Weights of a small transformer language model: 8 heads of 32.
MLP neurons of a small language model. Each row is named by its layer, matrix (up: input weights; down: output weights) and neuron, and shows model dimensions 80-207. Each number is 500 + 25 x the weight over its row's rms, rounded and kept within 0 to 999. Numbers have three digits each.
After each neuron's rows, "fires on" lists the tokens most often at its 100 highest values on Wikipedia text that the model never trained on.

L7.up348:498467483519501513504497512464519482484473529510508541517482519512526523493467511542520506510502498539512536438489515490524456511501504489522499466490488509481509499468492490481521508471493495512476547464480487510483450535487467512498504485437502490521499524462499482478479513494504496524497451518508534497522512525494529512496518514501512502508492538503459540527544513516488495542461
L7.down348:484483524518512470528479492467476494532512496478488485528481501523495506437517540510465424493511475476524522519523524468481547487547485508523531508505494509523488515480508545514509492517489538506489512523465491474505482533522484516553569536548493505487462524535501511500473518508495518459534464491522517480480462473511503454565549457493518495529524512467511519486487482535464504486520
fires on: " was", " is", " been", " appointed", " as"

L7.up78:504463452506492510519470516506567500482493494518491483522477473490479505486525539535478516571503519458522531493501502513502491501512508468508478486527469492518508482504498499523469519504485507496480523471465472508486520561503504515505483523468505537469438526431483510483472458530514500506499504492490513502495508479529548463539501488552471489523470470485497519498473526555501493519486
L7.down78:475522507517494477505502472466509498496502521458490499528469506473484490431485448493498543430489492526519515538506486514458531514533472512513493555485522501502533524478552476508513484492548485469511518505531558537476522461471494509525509514475485466524491495513495524520518532460479508442526465497541460471491546493499499518520482517490496514499514494506484534481497531518496466496470
fires on: ",", " =", " |", "\n\n", " ("

L7.up285:469502516517464516522480487492504510509508527489515496510508531483513466503485501487468513502554494522474539492493479510506542524453499518496514527554493450512527489511480527471515488540421512541526496500501531506518483477550544481470514523540507491520501485458485493548531486488496515498517474454502523488495496499514496503509502473478473485474492497480502476462484489485519469501523
L7.down285:487492484458486533498471464496483516537515505485535499493497517487456485506506528516491371497511472512527514502501493556493479512504515537488506483482469484503512506485479480518483506509480494497510523515463511414511537496495484501483491547530538488507497476466517530517499495521514523483495521490520513514525497495503515474530375502523497522498481485483491510505483491497526512525514
fires on: "\n", "\n\n"

L3.up641:476492522489494524485530497510553485490507512501488512485520505512485522524502486495519517471462476496515466513477536446484459510496490550518505506516508490488489509524525522494528487501510491482436537483516522508505510487528491498438499514479483479501512492471528498534510518482534498539495480482505479534455541466484508465499492528510471521523440521492511524490540505553519509465512
L3.down641:518478512493487511498517448465496515503497507498496535448448494531503460495500504456462505572538520497500465500530501532533528466478531497560504505499492529462537485479537502487516497466507494540519511505498496509502505463468470518472490463520523520531561504523459504506461538473482497498485520520493511553517499493467501538457497475507509482471467508485549548550515512535502527484525
fires on: "="

L5.up646:499484461488493484549494504497528532504502500479477467452493492510496486472498529491479509505515489498474527494508528491544493525489485506487475500515507523496520490487509508523510510501518480531501564506527481519498494560493506521503497485501507505474478481440506501526496502536527523533498470465501516487517518488499488486515484507559502528529496483508490518457469549540467508543477
L5.down646:480542486473506487519494496557460451505524479516499539537514467520438507477508474508490473477501532510466509464527505478515548509439459472489476478476480520538516524472473476497536489477494482510475522496504495445492501491489497527421518487498525444520496463512499516520492483503500567528511459488508495534439512534522509477530489520499536527488479491476492539506477529543497518488487
fires on: " |", " (", "="

L3.up987:507519511527460501484483514502499468501494475514478482484493529499509507512498523483492510503450429466523509510488480460482478550501464495482515500481538512491450516473492542497514497492472496511464497447530514508514464495501530504481513514491475545480521488488470475509482542542516478487514502533475521471485537507493524479523523526453492504474511507512519449502528516515482462465522
L3.down987:441507482508515512498480523448496507514445517519489516480523509516486508502525489475508445497555501517501529441502503570512498506470519497503503510532523555462490480532468486508483510487540517489477497487493468472495510516483533514495487476524524519452465522485512482543466471499490528528498521502465498535500492547514505492500535483493517535526511520474489512499486451539521499465486
fires on: ".", ",", ":", "gu"

L3.up865:517537506521502515518486474474528518500509495499490481497554488490501453501546555509508515524523503512490540485508514486480504532511466494496504550522478421541481473489517506517527505543484494502498516517476493513499495503521483537510476505485505534496458493481471416519511481533522494499500522505503470470454498517484508530446514474525479511511514505466490488513497537533462484565524
L3.down865:478513508488501483447477472473494528541483508542480502466506511485472485505493483491498392465490507513459552508491501561489531512523497490478486464466512505531510484515453496505474485507535499525521534517519519460491494504490516468502548516526497545520500495481467504547484492510490506485510479511473536498489516494523480512508463500521499520438486490549462522531542488494528473486489
fires on: "\n"

L7.up454:491510453526493503497510491470498520516497475469480489458533481475518513558504508483504504460547488531451504508483477504526526512515479515504498500516527514525506457533449497524491474525504469523508514525531499527523496509523521466503477452496516503501458510418492466498537517511488461527499491527511499499470514537466534492500513472488491516470538531503495488459519506498512457511548
L7.down454:471471497481486512551474522512462481464511468513520515527505509503541465488493464540498530513499509488555539585506500485526520504541524505469517510536534507471525505472498499508468467517522499480472499494563486513517496510516479514502494511498525506516527466485528475475460501494506539503508511491509478472543501461482485503513482558481508506491517510529530535482485497508532536491503
fires on: "\n", " |", " (", ";"

L8.up384:533556477502496508540512511476550510488513496521482503484501511508481472507483495542541512523510509522494498470494528487488493522549511501497516519551500482518487519485558553502546514511477455479470542479491452493520478550523486477462507460492463520533486507458467497542504477481509520552498454513457526501504494530491528517503534526459536508514492472502505531472516503557468526514480
L8.down384:488506483483505506528534510505533467482550507531550531489517506518480511471474512482494420548470529512463500499505522460500488511493517482526499508468496520520460492485479521527486478541426515503493495520477480491479541484503523514516499501510481517467451492543506472518474499493512531484476501513494502487500502466543564431514548510433522486541481503513494509506515544466518480503487
fires on: " were", " was", " is", " been", " are", " be"

L5.up881:534510472575479501520509518464520509486501522483503492497509481477538533529495544504495529496512496513486542488503497500472538483523460535499526527514493492535482475514514483526491455515487499533482503505527489489520504519537523484520483519498506508578464510471451464481556558515472491487476519507500462498467481490469516498495500494478519494475548528474494509529468488553509481513510
L5.down881:480509508482548463506479511495507526532488484484548473491504541522506464453528485490536480488460510483544507524490464477482482503525510475493470459496543490480543496450491514529498445505504525469443488490460529493472553488501504528473567520500511507518489477465513490512493501536504520524518490517504517531562499479512508519506448515539506551487484486501548495457508479537451501503517
fires on: "\n"

L5.up220:497515520535510482517515510460517479502506514554476541448511506517495468514547498486516507510467483502514552489484498494510507508476504476459509540522528478536507472486502481488515502504506485483497524475489529504535470446488520504501484528507507538500502498517489489507536478511483488456493485514485502504526480484504517571459507466530468451475482488445502491481507482527501508514478
L5.down220:490518513507494496518501499484523509581489492485504523471484506506502470480508500494497334493502515526491518543474510532476502514491512534478484490459506522510500503533500505497478542501480495481530535485519525445474499518487498542528503547489502507520491509479491584512513501491542534496483475512499515513497490501490537498470446525512482530495500469534492510521507468502512482477481
fires on: "-", "\n"

L5.up424:513482505498503490521523486508481493492473514476527473503548509464511485540521502513508500516513486467508530485505512477480492549462497482460514509512517478510501493494511548507492536517473507492481488505500460527519512522531513498542503479510514512498483516452444497531515509533501468517551504499547549437465496536508547450505497477500487517488529493458564438494510487483478467528523
L5.down424:547515505500529521461484502503463503520557496553526485480473486502520459469469455499504479485493506507473516523544490513519505491500485493538454491545516492483482504513472476465523464546497500489502466487525527475435467499487478512498484466479483484502522496539542473451448500455507510442445483510423479507529502480491515511512492527510510516494486540496475511486501465512539506524454
fires on: " a", ",", ":", " and", " an"

L5.up462:506519520476474535526539530493541527512463504503503529458460492515569531524488543517524507534507458530482514503538505514443465517499491504518463526496476464517484513476511521503536496451452510538472499544469530501526508502497497488482502513486512557539564503491494475517514525509524497515499536500474483508495503511494463482481513483533509515502555496503473507516469517476477485504487
L5.down462:486480499448484513467494487535544532506504516490491477496516479498447505498449505512531446503498507530488451508455498486516486480497475481482531477495486488452497463523471522526468508515525473522520512465469491427492549501461503512518496528503531530541478488465538501491443490507490498529472543486497481513507496539483501548540393491493512529497504516526484492517490529488508532479532
fires on: "\n", "\n\n"

L7.up399:517506491483495545533537513455517485472512495489519518485495502500499487503513512491526509503544522476500517482479503519467526529523488476506499520435519513481488530513509510460536529500478477493532499494513502514498503523521517471481505468516498530470481495507468494471517488523551491518505518467493501465463468511525545489509515477504461526496515474461497534524485483526513491558500
L7.down399:509494487457498501506448501511542489481493562463489524509510521510526499494505496496498438478496489557495529469459449480462540526457477485450490481504486548495459515522502526533471495509514523490501503487500467526516510500538495484453550523493497473526446472529511481512477458489513522561506489514501492506526503474532520442494466493481511515502501486479501500500514459515492518482466
fires on: " was", " In", " A", " He", "A", "After"

L5.up919:524497518508469490511524532517554507493468518476519461461524497477474495554525479497502521463531539480453539501501524510434531519524475486521575520510472452532471511480527547472512503537503497515472506470501520503496512548479566482522475506510485527518445496471488467491528499522499526513507532498537518482486516506508488492520501514522479515477509497494500494513485519548544466510540
L5.down919:475497505488522510489535480487505530535516506522571471502516525504535477470538505492477476494464508484590486520477475519503518466521511503517503514520526481483478480483481486481495532518493513480442484464462521482489586484444499482487536528497519473500510466509506498539529477554521479491528524506486498548523493509491526502513416521511467544467475507499515522487523501485494540463537
fires on: "\n", "\n\n"

L7.up903:471480472497512502565510504486517527519443481540511486515478518498484498512540508480501511474515501486500558466504488478448491535499526515485536521484507499522464497532506478471530475484516465524494487522525492517504492499547533493503515528500460530475498477528459502491508506530516506480499510525530499533529539514503508472489533505531506454490486514494453544477522496502541501523548
L7.down903:497530501498520534509467533502521519526503520522478533507465518535502516483470483508537454475489475474510547501497502442462492536486453478499512506549529506484481503482493541473483482525495502502477439452484498498490525484494521506502538532520484484480502463546515499478458491488484482552475465467488517498509498482514507533538513485483461471535476507489480439432448479504511516420539
fires on: " in", "In", " In"

L3.up993:435495493500439534510521478503558503503462525511452531531516551521484536479484513513487510455523478515498478486494509483491496506493488511515454530516441461481514519533515516491495523474495501485466493528508499507493502496529485528495482464449536485462526486467478463517485493480495516548487524466474538492540519483515465512513488509543466475525478493520530506545511485563518495480489
L3.down993:553536519480493476482499508488495524540454478496488494518496511479523522474490524498487460581494499500473494520526479553494539496498552530507519515458533537494516462507489562513530498495473506485553512471483465529491501487496465521453519511504554509513525504471468534453474451509464508466511485521493497485509519456539518510502465486516534527484531528515480501507505539483514522486486
fires on: "=", " Report", " studies", " study"

L5.up235:459520497530513475487470496482495504512484537543472510530524481493526508487500499535495506524523491478537489494520486484523531497469476495463521479504527446507502487510491512482519503526487496486479515533542504514508471499515536498511482471500489478510487544538499481500498517487507483524519503495502547488483490571495527479492533487502537501492522482524463499481492485476460482475532
L5.down235:500453483536527490480500524497503487490509474535488512529526479474516513454508492532529479529520481526558491504545525504509522529516497437547501487527508513471489446530484480528461515530491491509492498483508451440519519473497476552484510527473525498488476472466444488492492494499476540489457497541486456510492484470499506467505507526524477505474509505482513481490483492541513522504484
fires on: ";", ",", ".", "?", " place"

L7.up354:472470483524537453493437553494490510507508517526457465477526441478467529504482476511497510530501487502506509488532491506501534463489489500506518484522530492477541532545517497506502518535468470492502531514498464513519485504517520468460482480519487509522463478472467480494496493492497489526513495447507494504496532473520543479495491533520496483519472494462439497482495496518505514484484
L7.down354:496522516516518540524480488489520502514464498522525510539490492489476466497487493523507423493462499528495480507492480494520532507519478512480479508547479479505473491468533494510540519495507462425505473470510514503499481482541468500495543524484517501499519494540500449482484505486522503504497455470489497483487552503501557562490488494541517535500509510508476527487489537531530508492506
fires on: " (", " |", "'", "."

L8.up147:540476499516449527491469491484507534507491497489486502485548522504548504514495475489491510477539459534510475457490484500479492468494497524523561510519525488543472502509488538517496479489512492469473554511510495493543472503503515454523483476492478465510524523468472527518517506469495457491493524460494522505512493507494522464463524500462479475511511492459506529543486587528471462495533
L8.down147:496546531522507493460474484530475474509477523512522504541495537498514523459471457447471398519552488462517512438515479468487508524489484503514561475568509488499447490488500505525474491538489495494498482478500474522526510520521467492496471452483474490491490507470502485459473483491476507527523460477497492497503480528482479497496508523511534524509479500499520498501538482456527525515481
fires on: ",", " is"

L7.up767:490492499540467519501499484517519491517508544441477504523505507485523519495507522512491512533485483469510505455488498485471500487481468447461529520490535493505466493513476524464516501489506499499461552486519510503492465474495517518545446503511485515488532537477424522494536506488550521500506488518549509461461500520469542486445515495481471503448515518536514487514538532510489502483489
L7.down767:509513522500544503493515514486479505491461456498483501467523527537473498482494510478466415536474538518487509489475503484469515525489539524558519476547485503501436488505483485522485495539457519490481460480433476418523492500491522533463511522517473467502496509471507510482451496503523531461506441513458499483494518512502470471533510509467510495501521507455477476480489494550515519500516
fires on: ",", " season"